From a checkpoint of a small transformer trained on Wikipedia.
Size: 24 layers, width 256, 4 heads of 64 (2 for keys and values), MLP 512 SwiGLU, vocabulary 1272, 14.8M parameters.
Architecture: no biases in attention or MLP, untied embeddings.
Training: 1042M tokens, 3975 steps.
MLP neurons of a small language model. Each row is named by its layer, matrix (gate and up: input weights; down: output weights) and neuron, and shows model dimensions 0-255. Each number is 128 + 32 x the weight over its row's rms, rounded and kept within 0 to 255. Numbers have three digits each. A neuron's up and down rows have the sign that makes its largest values positive.
Before each neuron's rows, "fires in" lists the words (lower case) most often at its 100 highest values on Wikipedia text that the model never trained on.

fires in: "was", "is", "established", "recognized", "recognition"
L16.gate391:157132177118140164129079137166131117142124146072056154139121121173116104117139180142181104134119098108131093080094096130156076052153079105135130129093099121188078042123155135124116156169123145120125127082066114132074155117162091152077088119109084156108113169133123161151179148133107137154152113102132110166168091191116148061145178096123152106170163120031090117112131078093124134117085154136095208116185139115051056159152123113150105163089160101141178151126080115106139138109095131072123117128118130140051154170101095172127098105171132080156109116095156060148117075114098078128076175110157065130158161137130135155150143153142102113128125126208140112106083126162128067155138196129164090114135174087129124152089129108107157123121137143129157098154130137104174147147136124
L16.up391:124209139115076137111133063127097117094160115084126149129167158086141122171145152128157069105169176172103135131102142134073107115153124146038111083174109091090144108120126105148112157163170173093068161137099098128170131138140146082141118136145158121136155137082148071186142040070142163177162124086111117205145121151158138189146117147116154175155105174175128102120155125155127102097157118116114131149140093066129119149080145120093157070088144119134105105131116141099145092125140081119095147184190132157104153142140079135059083111114171140088078160117132112153073151074137094101087113165095147155151130173109135054136195155091121131143108156172099092130141209147150093126122184108078132180123171071077142191147170117126113113131115120142150178113110156107180121120129146
L16.down391:104121150197185162106120132157042139122152110119154123153124141104180124174109106145130088057144072086158099138140148103127129119108098104122157132124080108149192100090118128134173176119141115088060109137107052140151110177142208159106099111133095184138230169126094173119114099097153096060111155142095128159143109159143159094169098180167084112092116110132154133118139155109128055137149122188201093149107147182091110095042125113122124093089150160131157189165075054132182097138133128072088115147146098127128123148159181102121138104103114104128179081205088134106078112059120092093148167110135152152130108084153126136099152151113138153134139113151147115176150095180112105131084152134129083118101177127118081147114150149126148146132118141066122155087118108144140135143128152

fires in: "9", "17", "16"
L2.gate375:176148139132108131157127154122136101177106079147065108133115091129118122145149105150136168156108134083148154122122163131078085150053073158098111127154098124135088180115216155131120109104080095031060095093185141093137103129113127135188120157124082120172116143080095111120132188081096133082088109148152146138095099170126074131125132141123114138117093147127127088084156111155142139126146124103100067115153141143162131171168109107104105142179110144124161125127130121141116117104156078178142145133121092077093225135156139158157148218060074109083055145147164184135130154123139114073127100182105178149176150156116194131161122064127172121163121151140125143130131079129064167132123151104137171154160092169110115160065124083131159102093176125170105130125086137182105090150169128
L2.up375:155155138080084114093085130070088148120117115113149116103136159129068068148099155099141164122162189097130131150137100128161106134127172077082111184129161130115135086105090093063118114050137197169096153158122145155154085105138163079143103112126150134066122130129127118055172155159158109134106130124160058171073125082127152131139083081175100168065107161161129164139150088143163104135101133090072142131204115119092134122145130119104118103103174093148081059121108166169071150124142154106162153177148136091185160132157145096161167118100129117174080128142128129149089133116108114149130126136065079150072125098188151142127105124104121147075090093144190109097106188117122102171130136151169161111187072132145072096106148161110170183194166116098087102122125172092124146084116138
L2.down375:158104119079192098105069138091139134189110084125182149129119150120135103153154134144115125155109147134127137109169129141141095105117150100088099180104171093091160137116088191133142108090101134056119131118127146156123134152137194103144131088139100141115103114154100152069183149190124115141121120116174148178118090115099139138184155142102150137113095166129119180115203185138131060135105108162080146100187068146156163122145101092073095155136140132143107102162094184132162112145147143129096107182149145131158116099145171136126160110116104105057101096099097108222131146111140110164024131135118128017119139133133108197119071115128098169098135118112131137129081145136140169142113164100154082097074165138135086088104152214140114114160176096083083099197180158136134095129120119

fires in: "their", "her", "his", "my"
L4.gate6:131108125144150172079103126097071144155073135117110116117094164145157135147132109083161189119114114136158143170160161132114060068165114134182140116094104206136195087147132133121124146075106094114111137061161138149128105184093111139094133165055152175141149104130148127133130110178147115162131127136110092159107083114124036162065087189096085212103180124127125101175167167083108189160164140084142121179163086110166109159145153074156144138111104114097079048154088069124137123152137160079123083077132160105158187148165097098113132111104143130170146140148160129161139147112159121125121114140141150118170161133110161122081092158135147168091121103129112161135081088048136106127157116154132137181158136135133084128127148121095147128106160137122098172074087177132107208160099081
L4.up6:105101184181113175154128126143159076095201102173141110136176139118194131090152123123124107138158169130122167162182083142112150137166082112149166135178066054093158063103092135149087163123141121127154157128178141126114136135131154114138118123149114072144125160144119165132123132161191157142141176100140096119138170078105133153121128161156159167144133164133123124094170195101184129095147142119119142181170124125189151157162138137147123129166115203122170175092162105120143140115122199155162095138099148079149155184105144106150143103101088115159204156139087131182143104107183120157164128171103076128052090088111140132089093114133119167073100157125137118089080123136188157124144122125147131175120112100137127160113101117078093151089128159026073159159067121116146143149192059
L4.down6:082147158166144134122132115161110099118126111099129107145167116157095139110131137100087123102145134105093163131198112160091100116181095169100152139213113169110179101059138082130155104123139103103101151176162145117190166144075171149138120176099162161147125138126080129091126116174090149129184155109157106090154119155081116120131190136117168163089114108092129164115122133154170127119100077186137113078140079150137194135139150096115165072092050121126090118129132106156139252089101134156090151085127080141153132132120086105136177137138080099154132116170137081153124145153180122150157121076108104118182081080121092109099119087106128154119121149112118151141055101101116136137170115147136068175169133105208159130174063110117102089118161100083122192064087151110129131119065144

fires in: "there", "london", "use", "effect", "weather"
L4.gate453:156160121092164156135134140083158128154117085113128123204051136172122118105150178118153157170087160134116178153098082172104131186161138160131110179126120175145164075141127151182149125138109135149142117136124064109176137135108124176110082175098084161127156086066144145101119166104184132126127135148153144153137178156229115203127150105143097125094127147109169158135097115103161142124118125109138118130128112087082126092119143099106138168159138116121110105071125214131139136109167142147129066124144120147124099125129192110153130112155146154120115182072189121073139142131132111078169180156175113134087106141093189170167157085100160118166033146174110125142058078126182120075099119129183209139147138126201138102119117131122106052154079113122172109112103150086130122119150117
L4.up453:159094126070127111104168117109130116131115125110120060176067135155103146107102161108114187151070119161143073178148082097123113171144098207083154123101179128138160125176127133162187149157121127186151093122122106150137160077134146105151133125059138134173112136127146124109046126061097102138163098133151147131150142168148078130093142106130097096117118129114122176152140085124132102072123092108108108145104191078094102105087130113092128123120159142093162183153058149145099166079162201081153130092144137148115033139133132129104165138157101134173106128159229181103104197164106103153094092143139151151109136167118147167160094091138086073127110118190085129118111088143125089078118102168119168159083137152143185130125134135136130059160126146197180148080152127119149119101153111
L4.down453:148159124102146124130164088085156093117211085128162140195052162141107148115059135061163129180112143096112116071134135127083102087082094157123119136134153167157169101134132147122115105148097154127097090137146152134133104144162090168101121100132132169110155125061104131090106117097112119124169173098112130115132113181161149104115158107087169067192140141050085132165158078081104077130132065147124124124108182174154122111129111078132048148104135099115117138122060072218144089110180174053138107173139103081086132074137165102087121134145121117090125142204131148069173147124124153129125150123069148112063092130159111100148088163161051099109061104125145136118091081136153123126148106106115099146079144148088134095119136095130117170167140113112068139131132125132132157142150128

fires in: "reached", "real", "i", "at", "referred", "reaching"
L4.gate400:090129190175113108137044141162123121148178108095163119192171140152094154132098129153144149157129144154065127130073068174089082072107152059144122068128125097129137114174118174082138098131138129174101108188092143151099127165100110130112118108206116102094114139153117170172075107137103111141128147096119144128153151074072083174105074123159076180122075135140197076167145076144113101090208123095106177139138105119118126122085085128121106084158117117168120129154121142125075105163154153124099172166088098165127185119097152108114167123102116095095182123134137139139117112081115133120107128099161132065126122135182130095125156116096127125110140186127126069121100146150092142138065101200132167170162124111139117148133145112138138148198109084091190135110146189210141075094114131
L4.up400:062142120158090143131169131141079133130067126112178153148173103174152163080087091162120105107178117072147153154089109138101140116147117154145087144185133143096135099164192096171212086160085156098134129110091145123095127181103145104112097077155135148110119144142053128172082108109082121131137093130169144119111157158144088171126129130118147123125107107186148062141092131100094111123148080084118134145073109158128191146116093161093113072137152097149110103169096166144129120159176114149133188122071145110133123109165139158140115138118155107172157209194134157118128176181092170194087117127109130144099137109156176081135084108141120155078145166123119150149061087122123128150135099142035072186182151098102127117125191139120176141155088122091141084126154138203155122107072136
L4.down400:139120150158129169066150130114187102155118113160131147160169093170171128155096117119156133159118096084162142133229140127141185126123122129141103115134099086112139127129106127145165126158119129131104108149162117099091120169147159149131152080152160132124106084095082188124106113150141103143114150172099154086099141129132142107159105082160119126111158118126081159114143124102117146127065095195068113161120082147117098180165131072202128133103174104090116177170117151095137121060001126102124131107089111163148085076126164139166152168074136135212118127135121127127127133157073118168127096090116159153129173096121162163161172123115169109079193161064096215121068125125084120160096103122115117088045156097122177100150153181108110116098103175136082098130103096088173140165113125

fires in: "university", "site", "son", "warrior"
L3.gate189:088155124165167140168157126108116153142055130178147124133155092084170143093144125098124098101137123104176111126122145156047123155139180150141098086155142105164152097105136145120132133124077182121085157115157084194132110132150112148163125089205143117160062186116151129051094093110076114154172141156090078125112194121124136170120124076083195101098141109175153136083121171176112171123142104106154134117075118081147130160157085097132082087098156184067168138187082115185124063180101129073160085148081129051115157083170131145102048123085139097120147158139125121118126163156156112127123087172176121159060114148122115109116140125126098147129161165146122109115087137085112121168132104120187105173100175111111096124144151117125178144104155110149059155151087129136148105144097152
L3.up189:105127135137124066171136166082145157160181100116135157104121138158179101127155158143107096178150129128141143115097135162094120208120107153121180099159144115127183193095209160071128128168109195056091070085181143126136120135117113138147101120118163144142116091115130117113151033116097143121188112166135048116182163117111135096138100112103133080136168116166067121115065149141154153110103156105147141116131149103116116176172145109171130152094077155168136089144097110143151092108129098146114104075092110116136171156125148128107070152145106159165104084127119148168104151129131187129166096162080109157061138200123167165086094139112089186120179133170136164082113095078098149154141140091099066154063082153161108098147100115087164138084156089139099098143122099159176143105078152
L3.down189:151099071165120126119177142108136144113101150162138113166135169074121077127115128126126119169070170167152128096172098136051142054183167113081133123190134116127084135146137109142184118063016131182134188151135117166143101168099135127139145070123153106125079145183136093083101192137133125128113088123133068122107144144136053180148077091150136131138128091123130112125098137131135108087136152087151095175149146144136103130179071104141140139110197135139146130233101075156128087140170104089150069158122097098119114137134152098096133142085092094086152119158102137097160138136105130131112095170148149148062089138175092115140146119083112126128098150154104063151159138074071047128146110116142140161134199071113079116117144156117165103167110140144117187136089106120152135117104133

fires in: "college", "company", "university", "ministry", "nfl", "committee"
L6.gate145:122077127110159120108090063094129170132122115142155090136187119131146122106152170059165211170116037146157138089149068094115077194117110091141156165072127145099102124166149127117092160066131098097079145141075110171139091145192140101139110086099106165182197124142124134116084104060119218087166124139167112143074129188124136141138046156066165120139120168096120143112157081119159095194140140114102132178166146091144105147137176096115109127148107135125176121078115075134141215157103070156091065140098072155132158136126174055111094146155137123070112142138115157143128158088158149142146123147104139153138114121121091153122126172112139098174119099109106134121104134176083128127138103163132145177117174117097138140082127110127148151162165124120100157130176108105131124151101124
L6.up145:112109137060196097052146111164138165103107150161174114186145098160148145170130097214153137160194100082122124107150150116184127124138137131172075144136088167099113189098131109172103113133108111176111106120122097179135145087183103103103075094111179134151073132143087124073062125141103064148135160112203122122146120119135136095163135124163199159186168133137127097143126155123161214130105127126111085178120062108108123122121132160156174198150131120095133130152169153145113081138127108126125154133185100113161089122141170150134101125066107136137099129118118171098104133145168090162114099168130054159112112116106127118118131184096113114148139137140100130158092111101145096101106218111177108170076170068125163118115175142111124129108101158104074158119088062109127105068171106
L6.down145:137096134104118158108125152099083130071151098121110147090080216058099116131087171129113101107111149115103203119131170164138131086149166142126142099105156197129110093104167202107050116133165106125149151111102104132185120117146131120105137131138096074139110101177108123162146137178151085168095144090174101160127129176192150074127101133123156131123101184079152228098136087174129171160153147131193138121091156086146157088083096088195161160157148130095089146081100145139156098162067074121138142138113130098121115147138095128156075067112132161086145086084060119112083112109109102187139059120127124133104129108139149116151110080151103075137161108125124097120134156092095112185112150142113114151137119178107051099154138140108171176123173110077110094127146165113104097092102151

fires in: "became", "be", "become", "becoming", "officially", "forced"
L6.gate59:109194146114139115083132106103148147160187120146162133175123129150145121132206146098144137092102075140110185139142122157116175162112128155172166074156133161085122174156116118137136145105117119018184223139157096126130130114176127198072156119177108076146071122110146097146096111110066167132126168153133147176172184089140141145165077111109168138097089093147111070087140114172145140141114114066155163119106157122130096083157118097106126131111138126100171108144081133110094139086117164091112105093111145152142110106174083145117082124195144132109143125114115106130112112094128107091135133127123154233106092097109092089148160153155095082122066148135109126144143117097107109132051117128091139091118140141081067169122149182112124144123107200094110074145057152128116107115158054
L6.up59:117137159139107142133121104119098147105185126139140187151133132093091119142137086110121078171154125140045122179110076085143133146069192127114181108079115183096123165130160163176086076120203154129139160175087085160168109140130121098079136123099098139159179135132140145159133137164091171169133103110094118147128138136099136153086095086188156120157129129115127085135110093096126170098121164093196166112142201212123138056083150100143128129104144137135121162170132169143136137130143118095117132168069126094213163192109118173159173127149143151166148120146132126148092142129124173119175156125140121160103129130111091099110061200103137089102106185077126189108143145171120108099124135156114131091109124117135067056066148119155109121153145149076136096202077084152097101156132079
L6.down59:131068131140088144102118127126064095106153111085151142105206127067147161146041108120127111118139149150119178110121159125122120122142118172103134119132164179120132103164148072217116129146124153100098170065112147142174092129103159160099198142083097101114136145117147178164192157149104061160152098167116128184090126118163142103162027126148148149135174128102167100129154098126163122143111196169166124162163119118066150110119063168129150076114137141131134146096170084100111163125160172148127149192129172147082144102145135133090112089105205142122130130129096146144122114117134154177133132096078144154123178172093086172128159104111141153138107119126060127132085160034110107109098125179073128062150135085132198133118100172163125148134116104139173150107167135113087094121139084

fires in: "after", "kor", "increase", "declared", "covid", "ibn"
L9.gate427:116218148139138111121136140164156130121165128100119125119133099115144183151134121115101109077154091101108051167100170100108082096178148131144121162118103155114111142162095126134113115171181110206075118148184147182118142155144147145110155197132120137139122169139102125117098151112077150181089079158089198103165137126114072113117107092160181172108196127204128130206150075124147132130168118165078126101083177117185134114191092146144151155162177111149138090195119150131090167078109141083106146067060126107127103129133134137070180093073131119081075098123076103130132154093163119140143130134175085126128101162121097134080148160117161138163113139083093067138144063104112200128111081152131132155138173181083155098109118120119100123112114163153125144117102148103135143130102193
L9.up427:139175081098141192087144107138131073109123153136123159077101165129109095112099121125099121097134103170142140095137161153111114133128145143093134129092110159102104141121091143102161168119151071089143077121197141164111123181115184130140087152183152143205109173116055138152156103141077160179063161158161107105130116161098104101118121080102098110078058166130131134061109128149116097108133165170117147141151158084097132138139086137113159145146124085147179142172090157088073174102096151111131177103068085068102103107160143109083124069143154073089108113104171195139146160142171105081077069109168148120107106121108133092099116163178142149117109135026079113129168123089150232130132104149116163178080121121115106146129105141170145100123116092091172138104096107180146118116114143
L9.down427:115105086229164162189145177066152123164122132112127098156083104103084144121168098155141133130134092085120151079072118129167121122115121157120137167144116185061148138142124175135171135097120124130083068112177144144155111128187163117095171107098148118143099144130120135146156155150168119158094085152077142072188165093131131197170125144161181173081105115117117139164124157111074184141137132152089116147134192083192171160085122125136150084161123162141138108158156119090083090116102116132082142086138111117116206135128068143156112099114111106066112169134104074148052118147165090202123086104125112155128130205172097091124095111122146130130119117124113095139124174095107162153110150122195091096112139075137089133112145160156175183114118114116127124191180113114107118120088197

fires in: "9", "10", "8"
L2.gate124:181107085134150106098161083161156090194176171112137117076125141144134162118103051070112139101087149097143157106086140092148179156146092133075116165111153154148129201139118134116116118123088131121143148168094174150145062138096217175133169118111142118177086130055078121118122242102134109099114131109055092122134160076160114073081155138088178129091100129125132134098091154095165112084036148091128142090122087129145142114146163121102147129108139120116069148112115142152100177154091101137141142193129123141144144124128115109123095113122111119124112146123081138095195122140083096108092128125082123117185147108156105124141170115100102109130171119129130119130075129175085093145190216156147166150095120190120126078109085144184179101106170114148139147125134138115052104133122151
L2.up124:124092114114101135083115136160142102179139149104159104099110161130133167138157144148084125159147118137132126133115166127105105118045111140103108120079113123136149177109193097146063137146153136149119184111147141162133165132124186070117131109189167199156161112165105096142091189162141128114104116141085081144131113094132081115006157174129059121123157134122159165158124118151184095162144106077141106125113087101164096099070104054096079164119099174111109139132084076144057124114148142133173113136102165094106205122106104101133124114113101130127090153047116083153129140123132111117095189088135112156161175112157140106115129133135116114074135144150089112117079133110078158091230178085124108105111108140189149125118108113163171129090119117158145140141175198127189100183157106
L2.down124:162077177186111155168135139139154139134111162124099162171141141131171161118106046104089127135095128126117170119131091138100167133107141071124133196110146201092142153085138157104097157099096032143145215132102136124140081153172183154148144105126138087158136121115092143135095141155159135106129086129097111166107144105040122126123132143111210058121104158107122181098152154130152065119092131052078138105125065117115135114147115145149132153138100090148110088147106141165168148160090133129109107136100168140159149090120138140160128102106124089090121119119110162110106157149035096075110093126100110119183133122209144163112149135149134034158166185107178149157083095168081141170117157120149186138153119190104122126101166124188146086114161107147130086133155158148142132169166094

fires in: "11", "9", "yards", "jiang", "sources", "source"
L4.gate484:123141097109122113078118152133168129155109094130148081122102120131142117088073064114060135115099154066105094092109084134101144076142111104143077115138126099145181139138142122118152150127162108112133190103103097150151091130120216134114134119100100115131124152103069123123138092142159145134112095077134115169144158118164177111136108149096129081109138162112083098078139162138149148130181180145116125063096062146139131150154074173139107128091105127100126163131116151113086112163131150153157210120141143114109172130128098122161159092203093156158081121099124098124091085053161088181102087167078094084104114075010147143098119143136157135136133172140144103080163105157139175192117179174060167086158090213166081090078101113144124159115128150152117141090082174118167121105110141
L4.up484:169149131123099069094123163143161141128135092083053128111132147086096127148095062130110162147080148078122125099114104140156108090103156149123139165152147109167112124093142088112145128083168119136185232081047100114129046098128181121103133133139075160142088097098056103169140131113139097131093110119157108133080133092153137132134087134123183088105132137143078076125136183139162105159157122085144136114098088117165159149130091151158108145091150137155103147141066156144099130199089169133169176122166070103151112066099152114145142090148136131066151162089103077163142131130177158163090126153071067081131143167113075124120079146091159110141151135096140164136077105120107133193126163182118141124165079180146125101118130150178075116103150181149083100131071179128170132113098152
L4.down484:163160171171136109092091171153110066104076078157088126076162181083094129126108069179071170112122122095139169106156129148150118088129119136101161123141155156162150166071126130085138070108122153140129127137091100168115127137148103123142178187195155114112150157077194100131146104113147104142089118107158156179091173140161157125147150123173186113058152100194062151129195129144090124093133136076121089110103075126106203119109112119131129153153157108106197037223100103149129147135104145112112144150120076095155149067097107151118150085124145165145130110089111110157176148149163117160096125124138131175132114120190128051153128160162144130094080062135124101113121119092150091126112081112117126196111142182146129141147085149178077122080123136162115133154154157119147140130096132

fires in: "there", "able", "effect", "already", "efforts"
L2.gate10:043147075184125132121131145144146119117142120104168133187097149096087159114143122086067092160096120056098119113148140165144134205132179182165110105081172105137135114164048121145113067170116046137117115171101145073165099153120168094131137174135176146168196127147125152154162154122038153175154136080150110076156086135119108131136138113084161160129118136117132181165076078056088123150151111128097100084107129099113084106115150115136091099124150118097097190146090118148170170073118120120091165063135104140109057133126156129093109135123141129152174081130127099105146128168111100072129169122173132128085116111112083154091123143116143108171127117135110070115189182134171147079123113113108161094103151071120166150207153093085102106147145111156150114138174136130125121147094115
L2.up10:143087146152104103148106079156176115127108137103086154167122127157107163112120108127064094123100152113112192046135136087161140167145141115116156116086164119150121089139094148125141107117170140138112132110115097104090121083151111084160153211126093162209153087104116145122136164122069122087132108117095152092143084156133136153174135177109130169169156171122165185156138081085132123152174057148061147078144150081150120061094077068127156083053155129097120072097122102126145094087108133109148151081132052097112091116099105147140147120111136137114097123096166080087147144158125086122102066144082129152094137164150180172093076078123090129190139173160174145099149169147123113100099056083158194121125142136092123160137173129134116100182137098140140053145144157142111128139171167
L2.down10:106148131126080087133187107123091096124116115075109096117151148110056154079140136176103078080117119089168122136077173171158147131108097192124154175120155125105127134152097182165148090114115066098134181106085145075158077115078149103151149131092143173131144114097199064092111092137104158145178121099127124153143110136193175145119168085159145147096056134101111081078074073084206162133128163191126153094128087129158125065141160200107099131103105165130146139132130154175116146135147187109105142083106089103093164130096171175154090173080109195168127151105125135101121144156162105111119103173153045109080101160131101099115147111111133152172081124116128103087140136117172097113101166177128131162093147078166133137140121093112157105149152143128146124078165141129195132130106148

fires in: "college", "because", "become", "becoming", "me"
L5.gate85:105168160099112123124155116068187118092121114150097111102141153101149175145105084120082125103185103148087123133157106113101185116069111156106108148170160189162126123162127110121158114097085143056135063135190151130125084131120141189099124160126148143126119151180059148132168136196136125133125101143103132149124147087144099154167135130126141132147064118150141119133122135089162119097148103116163123087075194183200136125147150130091095096126103154164086130077109189090092085134117136143094076088091094142048142125133146158087152161149196102151134140109137125142083122115097118111121109142091124186053088073195139185142098108135093170151094173149130102169139129139127161126094107088117106055174136217160117095082115149175093117185145156166152182118148137148118193178144134
L5.up85:085096108087073227077154146126159065094109191175101098127153085103102114102064114061080120144134142172152169149173171117141165166104105146095086124146130140139094154134125100169128102110129166137115124093111109111153130147081163097063123119143125160108155146136121158157160128113159160141136098067203122153150098127148163123179139119167183164177142179116135170190192119032174117153123167130177151127095165161135130128125104104113066091157093082107143160142141133144108113118145117170138114131155106100083125146129111166164171102050136108163178190064110081183114150106134108121143110149104107160076080119129143170123129089100139100115194105112191082170206127121144159093098133107103120105083137164135129138125107154168099141185141163113116186175109127114130126153136132
L5.down85:125100161123145141127063127052156111066124157137110106172106151044049118150152119141153110153134103069157126130220126111109131118081140112098156054126168157176138194153125099182176134118091173138143181084113131084127149097115145074123153118132149112114150124108171161099139158169164137159161138109134137091141105123163126090121109098076169168148167117179161150164137145106145112091151148067157144082100166156115221123104121130120147086123099093083110174150172087104100053133202154110118150194080057112087100158191120117148155131127159138118168150109143055184086147144121152092151147159140134145189103110136098177142116137096117111072161100137132135132125125163129158166171137130162169101124167063126110121181077130171159114153090105139144102141099088129106121115127109

fires in: "their", "its", "his", "s", "agreed"
L4.gate391:128110064167205137117156095086153130123179132086116114105199093180137153153108138083108122141138166101130103147181137084106109192153079108097135106123092138144183118136134110138133156130112152100132136124083115124126119155104086090106138144076147129185156089082086126139182176056128159177121180126138110065146153174068098197138130177136137180128082186150144137175087147191152138140077112135138122146109119064158101131128114117158133196119104158082130114160144138125169145088149168052051103105142122162107183143140117110147156105142108137163128136128158106127115145122162172109030118175185127123134091088144091147132128184181164157104155181148132115141132135090192123175132152181100112108189159060140106164143168151166136142122136137070128155147123111100105168064140122
L4.up391:153112097151126124138089111116117134159142111077136100067162134173097123085109118126140059130136088101123175209132114164099146121096085125108112132171090197097147103115138094164110125077090202169107108076138145133192134168155167105105093108142141144145115136133064165144140095114156104137148189103163165121146118185117090072092129090076111115138157117133143187136144156131159136156089157180087150118071059160104106167134168046130153156058122129117142081127127086158153163119148159113104190103091174117102139165072096165141138152100120150161087128177197123119107125097175078123098076117159085180135159162148114091150095116143156101128135157148165132157041132092110152085151109150152140099150131146147125207123145100156160102154145172031154130166118131138131141091157085
L4.down391:156127151141134121148146095136152135109146176085107124150165113163119116174150097117125161099140096089110121187192143113098119120099140155135160117102126159062109131116184003121057125122089118152091096079153122165164117103138106161098127103116053136093124166128132168122109137094152072134185123131163062139123166121147151089101106196185138188104154171141142148137133144162135143131085170163120133094148116194145079097140103176161167175116110086110088170155127110201111134133099158154146119104080175107101116117138118137145172155129129137169118152197160081111106143146148085066110104073104087190149143110115155161086104122176077148113145142143157136141101122134129067138120136154124164092063163103100118138194080179078107098101157130060095145158192127105098186121172099

fires in: "university", "school", "college", "television", "population", "academy"
L9.gate49:142127146142112143070120188081097117149122137139168136126124075095141151143155183083110127132130106142145114154117116112126088077081186072107075086193151160134091144149190214085158131142070154111146160159104096089125078093133058102104118113114187146105150142153111128133086188141075159136154135118090068121163169160107122129119091122131110087142112188112142136114079186119099161218162141150133114130156045098093125169139146128159136204123098123058141139143122088137108125134069112138051139115068157087155123103120135111094103126155160158130133130067144130179154189133082151151163127138140148173079048160119136119157179141084177073133154141132114115095139106152177106109131166157134072121110141126115113170157121146105121135091176145157078216119102109150123126123098112
L9.up49:175106090122142108111091158131137092055098128146108189148130110148148138162130139082146126107122093141117120105086149158116087136127081131091162148180119148190128177206113153142143151122124148086135172119109151141108150108097081103135133087110180097148144132146118127145130079136168139127120106136090146100082133146110178121129012114127134088084134121194088185123143083091146116090104117157142145149126132116071172120113166148208190160137124056146108151173114169192150131152109134059096167138152164144133102100161155100114070104138115097103145138157176096142204108170151151124122159160166087176155142123103170133123085104078077129088189180161073067135175142148129078113126094165131094205108136114165145071093157153180168112127134096116079151112158170162078161135128143
L9.down49:203157099147130155179170132151110137155128097149153142165105139157135117181163113124149123123139102126110094084082135185155144101128148113104146111135188133138105151130122134155129139058112025168163114180139089183152168119125093102127092135096120134068151142088144107142194050129153118140148137079102124123106126152101155138102137133075087105124130104157130137155113149151123099143155138090141121171096092095143179083090149174132122074142115109157119135119112092145157080137178073098142143144085133124158167170172168138104153149086140153119136111115033111041133142126144103152116160130096141119094084172101125089082144176104099087148124100102158170099047087099072154155174136168138160209098130165169144156073137091080146156105068149081154061175130065085159101122174124

fires in: "military", "political", "education", "federal", "government"
L9.gate235:138103127102099175110143116180114130203078066208164082125133178160162124101121060118144110156174133071155095087165118141149173202160070118133165100126152096074135125126197155143086185152091132139117106093126172128110147160136116146110119110156144110151142136163110098137133147119149148105096175168136072119165060166205090142085105080148164139154124165103174150107154144105090169139148139095143140131123111129158173149166126072068154126134150159141143145128139211116157107167101107057119167098180164119164115078108153056144130139171157117086109132108076133086115171126129141146111082142137054179096090045110122095099191120136137100156125096126124128123110160158086116140148183161097121138128128169106163122161154119141146093117150129097117142218125148113171086157121091
L9.up235:083164093122131116104124164098119087172143142139112194098152109117110201165153118174099148106111125136116138060143117133155137104162152118110136202106122139094133137140146113070144171139105198153106151106123097074072088100086075120187139216149088159083120115166145173138039152192096176154168159160116162136099154133182130134083118124137123100084114113138080126128137122117117136122131162095088079138117116093173125047164117124168138151103175122188155155130147089167131140159102142188184166149167122090132184219198143157152128156100174145143157144167137089089137159105105098145052139083102104152120130112173119156133154079135174148127123124139174165163153119093146116179094122127133155137145136187128074120087138196135106149117138142148090105090095114135148135175188122
L9.down235:123133129136114127154140095196121178161071137139170127147113148127128127130118127103191123112162077110153123126129146182136155104119071159124103060129111083086113125147168125136091163151156099153089153075150138144130176160221145141133090082117202134192122121135180106128196127138144136154088113197085126087135110150157170171165064076145112104138117177076127127077174118119079125118086103134190120118101077128076110153152093115128101168142101149106114191128136147128169075130106134084136124113147157139142131079075125120151123131188121112141076116102109141089147133119103168127094122133188106153089083146124122153191150139132143158095136129164102132096165148097090108166190155168104067183177148211108131182153160074097177101111184131141112102190099138116076166095080077

fires in: "was", "as", "is", "took", "held"
L12.gate210:108094175180107119169102095165127085140158144090079105153118142121091120059163084100157126114162157140107086148113139164162098084089131123108130132096147131158095149127171166158083154126133081142165106104076131158079089089162191172107164100108122109092201082128121066147085163101212121116083157170138111216092160189083116153090149120153135174097127094136124186155116160136096117151154129117090165088100190125110135158155141079163126126166070105102120132135074112174132143089131129122108144117119095119165092083153138126134178119174137119167138142158095066113132082081157098127152119099161137114116129137117093141133149147144147087118138164184089157055096125121140099154168084121089086101091137056111153205126173149157142067152106124132131094160138158106141076134206068
L12.up210:095206164079130059116112158110098144148101175119085081159094093162116084121209063079143115142166139131128121136126135158140156138085100169112167150111142157088100132207202112138102147159147105108114182146135059108082162105095139126093091130086090093138126130101069132171152182133081141177108112154124110106161133162106110088114124142167181101103141111133157084124140157135123119111148073104167098057125122138099119211129161071194131181156143124156132126101098090211158082140150144102124154102123112116145085111080094058130100137187149180174092116166143176154141123153129197132132139151109156103145153158135149112170149095214157095166122082092112121102133175141140086118113143118074147138110148146127087156109175096115151102130108100092163152070144121162122087108098119
L12.down210:130129148140111131080134108113141134155146102112140129107147153151119151172147143083119118124145161104141119115100201132179130102075135120129190072115170159113162151058112137126088129101132188063135082061108114095157153085113132141036137171114101124131145111161079119144181141178163097103144202159147102107083111174091103138205139191152126121124183132161153151095161151116039125188095139177173161124096097140116133125092092135164113118094121138194124174135113138149128161059120114137155149109095158145084146109200135133134126088184074107159120139179124117171075141123108095067086117112118171153133047092141192127143109084094092098121125124075125109076089145128095106074156193168105127151123161098132172105105145114166119137170138093111181068138094131131083139141146133